From a checkpoint of a small transformer trained on Wikipedia.
Architecture: RMSNorm before each block, rotary positions, no biases in attention or MLP, untied embeddings.
MLP neurons of a small language model. Each row is named by its layer, matrix (gate and up: input weights) and neuron, and shows model dimensions 176-271. Each number is 500 + 40 x the weight over its row's rms, rounded and kept within 0 to 999. Numbers have three digits each. A neuron's up and down rows have the sign that makes its largest values positive.
A block is one neuron, or neurons of one layer that tend to fire together. Before each block is what it responds to, as a language model described it from the Wikipedia text at the highest values.

Description: Climate table parentheses. Opening parenthesis after a °F value in Wikipedia climate tables, as in 73.6 (23.1), plus scattered mid-word fragments like carvings, lions, tempera.
L12.gate4:442515547446478546534483471490483554501449633494527395461450529531431587519477567526494463506515529483559482443480544503521502521511571496435496477524456457500451498489472477503439517456546485477505487543518460469501510539502493543511495529428553525529563428428587489472550535517557466522
L12.up4:547460581554445564585527508487467466464483490526502512463425565510459534524497546474522475478514519437505479433479497448504524425459506510439529494508409536432538528426484539524498420543521475513514543483491497500548526388509469502503456499531505529461485471442487510531537588440483520512
L12.gate158:541526488492492507461487485505574446502522510533518496447465568490503520536514515473453463601495464488524455558488533488502488444468536483487437503516574472522552496515526464441526506465459495471517505488550501480519517478482487428478494494515482543455488502400450513455527505534554517526
L12.up158:517565488530541472527476524565493480540500556498491528519448486504430511420543552468485501486460499453484490503453517440471493494496528545528495511526511418471468478451468485501475617463494592546491476477489530504577509457485499577502506520515560526420471525486517459534465506475541527537
L12.gate185:471465469480511497464565545418545449527509488527488534472434524533454515483483558483524557576434550479452505436474555487508470549524505551505570492475492580456546444558445453432487555484457460497459539526539528568509543462555485495440530546557515528347521527486442462496504488464514539521
L12.up185:568491500541481552523557511471491460583499563542480500549426517573515465486531561534545475517454533470463483513444579488585424520486499504513497496518531552496451515448470446475519510529441469521478512457527489486567525495467494540493468482535488513468468482431503413507470475464519452462
L12.gate248:527501550436467444520464493513476546533504561531520509550463553540458521487527535434525418546482586535443389521454523407533495489560507509503555497533562523479448444519514521495504533501484529491510524517502521454440475491479438528502467455506515391489567486481494513503518523494472518468
L12.up248:512410466616460459521459520414502483472507530535457537485519544515484508552527532489592454538556520394478435569512459521520475504531503545466464536544525484488520507415381415608475515489550468485557525495471484532457508497489521487471478471420423482457538544499498455525490502507482489512
L12.gate292:532507521494475560484563536543511493472428529466438553534452588484487513533527553543515506538487534460466460518513580425529530433472522501484550510541495562410445499474465517524459486472544484512445520538450517419507419516491503507461482484484510558491492458453588519504493433466481477508
L12.up292:482543531518475471522423436506463501538506499437474435484452465427522530473469509521487445457519473453509499510474494486485564578482467544397508474508520543414508424505489499572516505527527436493461519438550495504497489552462475508530503518458588561509559453479501518523491410540501460550
L12.gate307:462477549444486463545491436537496469513501510478410576453504596471443525516589556532531494578460537548472558447559536481509503481546548521506471452548536487441499417496513532395487519534432548474497500497585469460530506514539545566513416472429517527481498494536514505616529528484396461535
L12.up307:564493443475522487558455509555500505492519514527439474516468520537455537520559609496444504474485562539483429454491511483571572495472509455418440567558520496477559446524534517456518481497460571390547451534519479464547454465504572502538455489416554522556501525477450447520540501486433481549
L12.gate423:528456503541514427479531507453520451446525519488567480487523526499440517402522543507549514538551471452541465418477468544506591535503494500453498482442532389432498558503490483533494506514498496518482451529423564493519542525517530519422494544539602463502485488531470548536541478532505544483
L12.up423:462428447461560477451526472537556487541533481514456507383482518514447469443560427481492514567416516478441441482488482435485492475487512500502550545452487482490472469471460393457483496424478472541590457516541546557533574438441510460499500520597505512431583512555501510539532526532562484540
L12.gate503:522524561521543546514508567462481540376512517428527466536495505491504494509438465573570465495495472508520568512512504483558475514465469498478482535537517534536557557507530525524564528508492490493449510398422494553483463481470506529569457467528485497499542513533560484486525475477538473458
L12.up503:527554510479472518514528510485450522543512576540496487518469519482484466489448489518571489469530445422516520508529501471516477530450521508474471361520522500473489448473513491486477481455424519576492504528486519469508450428478446458481471481587534431504434513466519526478475454474548548496

Description: Stone structure descriptions. Nouns and word pieces in descriptions of built structures and physical objects, often right after "stone", e.g. flank(ed), wall, panels, Church, diagram.
L11.gate223:596502509518520500473469496468473561468434502410479443501408500524486505496539468505559521465498510431492541513559547451488525513479511511447444515501548506514457465518504602479484456540527503492475467502430473470477538521553498442499504547477512518536523527502492462430466510515515550482
L11.up223:483597500537567571451503522531539444492465466502448536492479502501545508510510520549450583506507474507510524431598503494510508419554579525418521527486509514548429495477534551538464491474544549542545499412531466462503499462568496490474456560450603478501598486484446472458556508500507477476
L11.gate275:508458516457540509503492490513481576490557544433545487468451525504489537555513505486478487576528532519534565482483548496482520376548506514490482468446551518466534469502487510435481499478538489511491485504493515457544514446493525489473451486478532449475479495511470541557509458454494506515
L11.up275:592527472445502497509475459509497502454510525487483483450476477545466596516498556537547466536529526490525563442476506470517531427508490517490464499540556550494508521449458445468505540408560498527500515515472461471451518539498529531447396544467549543531553494490459472536559461423528502510
L11.gate627:535438455525534534510525513489545466506530533507475483522457484549513468496549554582525484549521514502420429485475573489600458454564539537448496520515497520509484460435519538486445538495492508478496555512504502446451432486531522551517565495450555470522545445549514480520511480489461495519
L11.up627:569496514563475542517468569443506538549490496430483453521472516544467511501600525475520558485547485489476525531423462477525503506433519552487468499463528549478489488409572479579490533441469571475542411411487447406506531504505415526531556457545541499506499477525523519514486536505461507462
L11.gate632:589500467475494499386514476448463526594480554519548524455458436494431508516557503546478474535461489474584498490461566451547450516470490442417523523484477498454518494474443422548560496514491550499467521428515473513469523500512535504516479558507519444514546496551487503471519538481531461484
L11.up632:506445494582537451464476519480517539541549526467547511496474478529477503542529462508490559456531491513489446553498578485544539416512537515512455505431522508489488554515532490598504466447514500450482465463536500521586515436467433498463483532417517456491460520484525563519482542461470525488

Description: Copular/predicate linking verbs. Linking verbs and phrases right after a subject that begin a predicate describing it, e.g. was, has been, became, is considered, served as, and "=" after a heading name.
L11.gate403:533501508487471495462536487438489478467522428489451475526547484447548498436534592490462461496446530499507515410478500441495458556542476453478543518538494524476473467486489549536484481548493502431544495517419464451519503460527481450465506547450416450527501501553495549473446539480397458475
L11.up403:472490510491501515482485510485503566431448488468484496521493452429485497538508526494447487523525551430471475438519551506551579582493518578487521505494495549516481461425471514516542479501524540477524471527477558492515506467510536452515483510496516537461549451499531497539487531500488519538
L11.gate506:436522474511444593460450511448500494458497544544456532538523447488501566469514609551376492504507438542550515553492575545535535552516580523448527532458493470490590435494489483509490529451491542440438542585508534448523487521418512421515429524463460446474523510477494494457440540519490505517
L11.up506:520527457504459471503433478525411478451471493523504504467523514412426499541480527536473476501484459541563462480465519449522507451573514555420455472499499513440538431504520532505496511477459531408481489473496464445452511476547537510574470596423557456482507467462481567534455529439473475501
L11.gate517:415503531473489465502480441571463532450464475503512448529569483477552571439499533496438433506475490497453561499556443485461513473478556532461499503481482570486510533511508479476500522478493603461540483575481497463512534578448583493511481505540433399539544484509491491486478468456488520583
L11.up517:504473561534511553471519507519471566512501548480471575468513436486465500558449439511482512485454497510554434487448583439553561543533529493453542509468497514438558459511494508578514510499562480435539508506457589506513489495443455474500415499484487531493499421507536569556447514507463493482
L11.gate651:450521564469466565496487483450386485487514425473485452453544506485467529460538496524538480501476510496571477517540440509472446500477532488498509506538524527525492466450493581494518565462534490473563544528499552381475449531496512546496474504526483455465494538555422488512482464463491503574
L11.up651:441513474548485498414483509417530524454452424481518501473464431484425408454450646451542451578446571492559511471519503554545518587503507544498516502508436585542522402456539510522548424522557436529514473476445543460462552495515522513496543473519382592481449555529526506435497430481493457527

Description: Name onset after descriptor. First token of a proper name right after a role or type noun, e.g., biographer J., painter Xu, company AT, anatomist Gal(en).
L8.gate132:568561509553461503518451549470492517448515489463455546428514444501504529464524488538471513541507478541475565562532526445523489536451537506488487586602465513421518471513517515513487486457528474546549422482461552515531447474534555559414534530516465520534497588479569542456478514534557462459
L8.up132:571483515550515519484557496527517518538511451445563526520493425506512482501479460523478568552426414511490525439429525523503455513569428492466477528477510520517522536526515500471532507497506487518522483508457451482486491484469485514535487544456616487462475483522542524558469495537461469486
L8.gate689:585463538503481488474482525563491476495470479505461521442536477560438474495473505580486449543514539523486567497516522520417524448505560528507527563547500532434514518514503502512427468504531459533515429455553513507482463509477540514512507555536546458526525543468484519553511576578556492440
L8.up689:507559512577468493551518514494433516531572514475571519504471507511502532480472492487554565504547491491532447498536488492439439442544485528542565453452443529483526431489484486510595483486418474495548425486489513530532466473494466502506520453503444595451480487493492533512501518504543462495

Description: Transitive main verbs. Transitive action verbs right after their subject or after to, whose object follows, as in named it, sends Tansy, record it, hired.
L12.gate119:488409494550518473499492445459493517475474449531464523495503472405535471515477440450520499519457558494515512454490463542477570562530511467488530451505449513447519421560512464487494498591529483454426555512516520503519584478544582492521517493540488460512525523497561525449484557554541485502
L12.up119:500508519513489501476484476433564452505564415487504407406477524462519480541535543509520576518501446433477461541542532553410493513445491525550536535489516500545520455476492526520504567460443472538532543490468491560415537529432507438477460467571496535522602525485447499526482570498538480524
L12.gate159:524500516480429539530434519516489534490483561511524541472485535480512460485535403501485530525470471536465560478542489528487528485509430504526531496470460475504446491536503421467497465536533517460526456526442541564457550503501561497488508449568457508511557538602564511531422528519440504563
L12.up159:491530571421425477490485470559468506481505562537477527540462478492452510495492460513456478487491578450590464425520522500472496556429478444471480508533497463486449515562512454484467519496462459522476520530561533541560524585449531513455534545565514495542478458428571477462527545516508471507
L12.gate405:525422489463495489493481539538484465524479447486472528546460449504564472535457484464432461461500497497483488453495526556502518548500482484539491515505478490449493463506443507548483553486530519399508575523474482566551509469457555479470447552555479537564517443488499490476500525468493506513
L12.up405:493468469512466539465543563515411451517496534536431551476533482436545479501448483538463587481520579550532457474538547474493515526510504502513483474495489495541501452496545518509458494550473533485509564525506529530454424523554493472561543557469452452481466493453438450561535563495501476462
L12.gate442:534550514382449537552515546554470452539542519463549517414530532511444493437538431422406576522543530541478503460509541484495552563501404506496507469492521491469497546485461497476575505462423523411487529500510538544543505523504536521520455528525489463529547482526461540539567570547535481508
L12.up442:477523482519527472483415496504432452516447481517560490484465465447496520503418417481520489470528545498479443532554516477505556556485512490615517567502449466515500476489461514569546493556554472486527551519475508532510477513420446539484516521524558526529455494542517461456471578492529474524
L12.gate553:479525496509505463557528550453544501487461521531459493496499477517536525503488474507458535443457556453439655464468509589487478490541489481516468483447549519487527485528471472473590414495550478471509472563460504530543519461458484558434483545556571459497485554472461509490524554477458532601
L12.up553:464565491460486478493473533494470445482415533538515552468426551534514489468528482494467432503509498538475416517507497484482541538466564514541520522559553549508457504506553547512522497468448460458448515537459485554454470473463510543473486499490521555462543538473535515477551490541449536568
L12.gate591:497509533467462472531455575493470438527459443591545523561471451374530495532522489509447440510501535534452542433458515464488526494486470465505511451511585465463561494506460504525457501515519508473475504531438437563473491542478498499477507523462461488514507416528525487533441524518443496492
L12.up591:602533536542480491555462550486431432481541428494454491542504586475510455512483587505534542509448507489503439509532531487553541564521489550479448481551547487481505471546462555582511553560483435445522520488468509508509530492528520459532470551485497526423514503500471496488460455508513512477
L12.gate693:492527463479553523414483514572388505484464480499432535579498523419557515480530454530461502556497562453476502530520506551458529491490475552470459502523519458453526507516584557506475485478503593449479493511523496546479532528489550515501455499545547476537512560481494483456439473494529528518
L12.up693:535504512513550416588451462531453507534532501487483513467518503441454499510411476480469456470494536479497561453464536577412477484519486522481465492441518528439523448531456519543504502497528478467516466511434565474533488467447516485498442534582603510491530489474486539489492654501501508527
L12.gate758:515470465418509569481497544462559510565514463577527500466476500449504508512549544512485464441492529555545561519441498555449466547547542505502485535545534484505526495510535535479530472477529449509549488504455443503527519497490497469516473522520471509481463482553479418503468534505498514568
L12.up758:423540507538508446485555486498538480473527492557492510490521435438506497517466450496451505469518561493428617423488511489555546544470486497588550462485460502487441499482433495483549460521573407537531490514491508571487546473509525522447529621546472484513500588520482536423483538500457533520

Description: Predicate after copula. Evaluative or ranking words that start a predicate right after is, was or it is, such as difficult, possible, not, good, second-youngest, the last.
L8.gate91:464592545508442487512506523491475504524559533499452467479576541528518446400554495487536447519457527473541479543545489504482489454507471518521511451472578448456473486433446536477474541521526445451532550479497529471525483481502495493566405524457470532454552465449540488454446426494476520514
L8.up91:475459539496522523521495490496532486530530486505488593494488599490474430615475469474508572461531393503489513434524474507514484532532578512502468480495521489413462514501445599573539584501486436502462527523493580487473506542523537413549471559532532400596546484442454468573442520502511503514
L8.gate97:509540512478520476502524461409446533488482489478475481506543439514523509501458558541469503473469543507480515448570481435477509474486542457475518510527477493510464540579523518483558523497540474435465522479450526481488495524510442545536447468577511450524558461466563554475461504520445505495
L8.up97:482484491628460471413578581553501549524453525487492466442521480498498451451414539505559515499474511527460546449493540487498496454439480544502503483456473479482494486512521487514537512460581430373468537519437570484428589504549471534533452533523421498511513599506517488558465477485459525582

Description: Main verb stems. Bare verb stems heading the predicate after a subject or auxiliary, often before -ed/-ing or split mid-word, e.g. they show, times increase, will meet, jump(ed), reconc-ile.
L8.gate18:510527468463502562564506567555492506515493496513494496534492553446565571437509504489484523549504553487509495473485560528512538471544493541467451483531547500454603513589461523606477467492569537502570460553500520518498452469464494474515400520544486495568491458489523515509609449488518468485
L8.up18:515503481490503610523462532515535484512528490544480527509502448511527447492487459458479536492568479521497435440560574593463523491511487539445494543448401457451543492525488426538412514583502521462498450488518572506522446496463569526475444538504531461487499454460507557486432457485487454456
L8.gate757:520516511532529473495535511535479455530493444475476546468525447494481443533503478498519547506525540500549523493454533558482532523510447496518473595488463510409504564598470534608489490520579511439517450515487535517508502496444479469505445532587529430541452511451560525524505563453570483517
L8.up757:437506498531494526464516474581486491528457484478475550442471499507486470567481448567461568537532447524508533528580488517487493417534539529491446527483516465525510473500543568561491485495506475477539481477526444527564541483445437440506386551520552502564423403453569570452551502506537465547

Description: First token of personal names. First name or initial that opens a person's full name after a title or role, e.g. biographer J., mathematician George, Pope Alexander; also the leading 1 or 2 of years.
L12.gate79:434461513483529502470488589519465491487550510524503506556525522511564496454553538458413476476466415485508546565447441563497577540560495497490473502457488532489508579474563507540482501511573462501513481462517548439443491472486469544525514496470509480449478548484482453501484461458429536442
L12.up79:574503507522479443558457573484547452450466532535511506555493511546565521496552502479554494494452497486469470461546547498432465531530510513458536509502464553514521484498569401470500484477476445524542485490541578451488507492504477513526486606438509464466463467440494629525459489568534481531
L12.gate132:463500508451582442472530487492478563519479487439426441514469472480511557491500513519565405495506458450462541509471511503465518503497481521534538472512477547472478538591485584497508524500479503488536482604490530542519504478439508493461470538500518549499587543488556498447558432481514547491
L12.up132:567529443541450523505493429482505473504503468475500469519508505529467516520563528481469438433462469534451595526439498519426486510531473493417469481551422559502580489477526482491528476521470560513477492515509492477457554444590534486485508489515482459499535525516450560399477547504517612529
L12.gate367:514476492515480471532565464506479556562529505475543444472520429527513499532466523411498489456516431479482556550533500520539490591492559566466512535518488566488558498473481443468525608538619527507542464452480478508482515464516496519432530531524514492450350486462457517416493534486553510549
L12.up367:547473476552472546494519594466563527444476420516496507546484504490513468508576483457525483468460446554516530502489500539497596523490446420519530531478406506492579491568529518496438466512580502451525449418454508460428514530496583502468483518540469486438487502540456465519524495486495556484
L12.gate401:437470476528556483529550541521535466427538452509457515509469409582474501427482510468492443511457446535481492491423490612503540509566532525505538514533483452484485537531528569510507495432581484430553485510461519511522519425516493524537546629575442514498521543474490472482465466469471392460
L12.up401:454508431518505411556427530503451500429555453511526506520463523479548530528486523556484491457419454505467541466520454530534557562509514542518442555565517535485542518544543502466452475530485533473445507477546483451471500441535492473531520476511474513587462539528435499462491508440503554512
L12.gate537:570521490480482533535524565530560473555466431466506463523428522545492560437501524519514561439467453581543535496542493503489481470447517526528554568566431510459478548545483545498502532559511532445507455505450538549463419490485505436529537533422468488517556515538505537474536570529478491499
L12.up537:544551409514502528535512532485475489518482500512508504468487439511473553522506481416486470484549403501538527525553498526481475443532488466442569545478492503452476504529546490518506492418535475575508373581550492518562466429537565509451515525478512544540563557461515496514481448518513488463
L12.gate624:484498578519548484521597500450463514424457474578513492504485533497496512459533483563453449532515473493590550491509610494456556468481489543493532541495540516472523511544500406508528501484506485550461525535564431480507435490500472518462431476471432509469464471449492554474520505526506458518
L12.up624:540491489507533512532496449422519513501486554512555524527474581536437493451491495505472471472584520476533559498468567515456534493431566527524533534498507427501426528555489529512513505549527548458463516528507549480524474573540495561421460457495517413540561444468468450496509546521514548547
L12.gate661:496530495518495509490519518497547417452514431501523514442516542596451540544493420536548498482483495463477534539494554531534505493593441521470515573534532469437469480504549535489421448502500534421480491447494451480444488479536463531450506513546520516499464569463530515473495528384478514494
L12.up661:468535446519492490566557446451482462471472450508501509490439552544504460525458490396457480490524463471567560379465545489485594533482500481450477501533478519505494522525526514481559567417538496482547522506501497503507537456455515532525471502514523562550506525393534556507460464601484525522
L12.gate778:474551508516413496504518428438411494503497476484467466478471552499409554539518449523473515529536582448480499466472502480471455486510538481545505566473476465474546506534465500501466548546493443484493509505562457490453532543553482528524539512523523436511479484428503615473533490504484529514
L12.up778:474434584598477528532522481465550488462467499488510525540463475458461483520458497482513533494460524515443439527534532523513539506503447531531497410520531515481497542528506490468476482419458438567490514506560432427476502490471568460541464532527591453581505518443503639518511486491476480477

Description: Verb stem onset. The first piece of an action verb right after "to", an auxiliary or a subject, such as trick, track, analy(ze), shell(ed).
L11.gate14:531484496470492486487492587497505472551507416484462512506509430431520496564541534518440551492567572485494484500501543536512434485559470504472453487523553519494476535540562524492487537457522466459471534533495503551533553521472524538428492508533551524550536571519509495457497565402499554501
L11.up14:482512484481472487482500530556492453455490463523482535527463450507464489494454481573476436512529556423554530437539501547545495522494492522466518460488518510520473485503494544510498430510598516485468447486408552560506461502413559461495506547526554527564566468503509506431553573467537497523
L11.gate182:494496533517527589408511517548476469511518466511519505555471456542484528499464426540462475488565534514515515475486482555538504566548528551492513493489478510441449461482571542481538510544537520518563477478493546508524538542525507450484506537531578510568533468532559565449546558471566509457
L11.up182:452485429545563467439488537539495505539482451467536547531461495529508575539500501432486485485528485471547537579403512529546548436542532458497516537516506472507507513424451479425484528574555510543526493497488534553509544500433461532498511522517570556511537483470513464434573540463505493445
L11.gate248:451555497525509457474504501473475491482416452490490512520506485450505506512474545492506510378514535436514531475517531569510462600534500483502510502494480528518482505525504510521488493440528498487425563521496486520482586410524491517534408475518504438483494548507498453496498533421453577527
L11.up248:471466476501462540494569510554471499549584556533480479446489477544521507546493486468434564577486574493518528500501439485584539541438456486515465472511514491497476545493490586481522487482476488522528480488549513508514494507517526530528546524526539479577521470436571516514496554473542548525
L11.gate352:492531484529535497506461568536499498473475419536431517492515427485485493485438512501437508461550526463487563486460525527486531554487461524446442497451499469430512482464453523518528550491529581519528455471467517554498526456414511557481446503549530491512543465449486510381472584434527486568
L11.up352:517476478473519483528546503559492493532536437615405548451575414483470529520482507458495538453511558516504487502515540526524526517499427523511552485513448432541512508514417560517529473513515552539457472445497503560443533495435535502498475541520540524579550463457541453462513544478580515572

Description: Copula before predicate. Forms of be (was, is, are, has been), often with the subject or a relative, as in "where he was awarded", "who is credited"; also heading-closing = marks.
L12.gate113:527468474523536486487467500475510488464495598529441520471487460461534488506517494502490540518473490432473488564437587463560572527570554454511466516507620550495581498520521513496537587529447506548541488516491557493484506518570478414470455510525487449499530492529506525442480493477512501511
L12.up113:415469421492473531471547472474505518400488512482453598534464513526532477503456501496546505505527476524467546483467535518504504594463518471505484601469513544493511452542508558483425552445509495523500533444530455507497481510488449533453506455457420526556445497536514514501491555417486543489
L12.gate231:417494508511448518522566521528551566496490561501474517543523541501464564572496522531506499466469554513470532504539437483492508528543504514413530527453489455469545470446422436542490556524480636450482477455467506396437503531464500437505530513539509407482479549445519515478476492504484479488
L12.up231:555458479534500481466465505475474502483545496441492552510486521488524514462484436548534515528526557470477470511506464552553493538552503536458571468509464513472491469541535496517589503444466565466472479438448501423491539499470518383501521506512488453481491499529514493508487486520561468502
L12.gate232:443532541464429489493531441520434554490447500454432536563498488567484578547502521519527481520438515504543418432536508434538512473508515561512605486520502505481494490540484546503434479569542508494526491470469597409458481519509584412471454518520484536525551478534534533488416468510514494495
L12.up232:507446480523514443455469475490509508519430431507509477486591427458519441447502446491469505495510608522475588412475564566499401549521486533505541516515499553538504485558456488439522469519560442562525488542492521505562501426494495431518543453503480486483534545525542463453481519463462493504
L12.gate372:464533492541564484465467465492517530529501580456519548552475526453495552466543509520415595470464526448463526477529472549465520508548454477509466586436491465485463471527523478511448481579570558502535555528573487449449510561500572471524465507515506500448546496558541470431445460543503485556
L12.up372:481570505406475555416482536541460507408460559526528525451594531503498490518515574438433482498547465522504409474566548502543445450454508461523512554467416455494546424481496449431505497498506507433486552501580493531490454577533482540556484532521530465486536502466549511501433530487467443512
L12.gate376:521499487439528462499575453480554528546486425507510536464511491478496536520558474444578515548460508527468496450543525514554553565513521528472489482520517470468541511503521444590515530495492478478476564494472544521535494477559452498475513452523456520521501486551544464526394505488460516517
L12.up376:530470500446522524526494534458479527510553444496518531521486488442486524561459506557477515491449484581483487460557436510454454494533531521507586398513474475511426533442470517485528494500510506479504446531501497496483537502518425446510507481471547493552557467521552551411414502549516554573
L12.gate599:484526495423525547500532518488519514507489531488460436502425432535500499446490586486447506552460484536504471541534548418552468438397489528477499461463438482512504452513541515423513512485460463459447592531509485523493502564454501500503457534566518442565475443528560514522505443452494474487
L12.up599:371476456546536461493533502560427521504528586494511462493596480402465550495428538522479438497487519471512454535573531512562506469495512443535523469511514521518498514487521560523531541475590519472518542556463523451503510511537519524472489509437437476496530562520464504522445537505520545552
L12.gate636:501481412574495487479574560462525458548533521494461460454539559462490551486475515477498461523538508475486483472508492473507457534527559545517514476526496576472523492573461548476549527543554494490480462495501507508490519511509444549456536571426617509510540470468597520480468469482493546513
L12.up636:420560580600472498468472577558520402529589470464454512574519499470578541491484547516449534524458496533508523512438517474502504464518510484444430514546582424489597526528517507492534467476504440494463536546506511488514440444479488529448532543485530474520529492519539485534548469544466520504
L12.gate772:483450505549457479534453522443442546493483507509497511443467445481474490504556486486445504516511503506490531447521529547483478522564472504462508518484539501503506473477467550482535514515567533458545509562516547484524525448506522479477512467498445493567439489504494549431435520467528469406
L12.up772:436534524530563470453478451507462573506536579567419450476499505586495515476562463493492512522529504530552420490472502452461462462496538544475512505534528502522489536526522531486479479422482532545477567458481504396505487501493560476494557512435489492471517454493488513549474542489485510474

Description: Personal given names. First names, or their first word pieces, that begin a full personal name in prose, tables, lineups and credits, e.g. John, Nick, Wil(ton).
L11.gate104:456569553607511520557473484502494482491544424481554514578434558521492442515499441487488559503492449525517505501505508603564548533524530469555449489498520545465555540522466516483541389514503527513548497405496457429529461472537446530576524511517507501499567513493436512501464549421504572486
L11.up104:471526496505527462501473464515494483541475481481533570539461420523492567487618548528560584544474472560523508558533466508509520502513460395506451514546444489523445540463458570472455505471488500490425517528465516559498387484503478542479503490508564530520489510556554471501522485570479413519
L11.gate361:457509556489456447509479532526492522482467462435449546502486437501418519583541539492565436449377442489488565511517532534488571536517531471524532454504508521464543430483615483505450521436529470489549435490470462490459530505460537441496521510521531494445477541512480477583596517482565565477
L11.up361:476532518468455500509511571550521535431519465425516496481465444523466497528541563421496529488473472435505541555545512536509570559519554473517526458522458496424547557417507547495459533481538447487447447480449501450492524404546487503447473506523488464535570545575452523459508525468531503511
L11.gate589:533546503527525478494497515542538480477532609506492529538524529543546445567454539492486522460556392490492524491463535451522534520518469528510517542588467434450485528456520505569507540562505560535543488445531460531502454504567452431518503546528502503495490500492468516563569509556442408549
L11.up589:448510514469513449509505516507565550499497511458497522557501496480521508546508553534429503543476509453469530513566491535515490504497588498505587448484492460537600543485482514523483502441590579488527560460547587430517499479482563491546537526530533508516547528534474546469565423500447501535
L11.gate629:469442526496532476533481581519474509486476490434486498490466441508521493471561570497428549495454446467551572524610514545469530507474573459550512467524422458419489484440527549474488547475571492508461524483470471482510506461546541450468472560575506559468429574477431567453606466445472537516
L11.up629:542513574482458422515467524480534544498469494558535521455520535538502542543547515522485494516373444499516508461534476512534512512505511437454502426562450467471479546501576423482436520402554530443549464473483530483441548501515526524497540463567572489423456612566496578516645501458527571520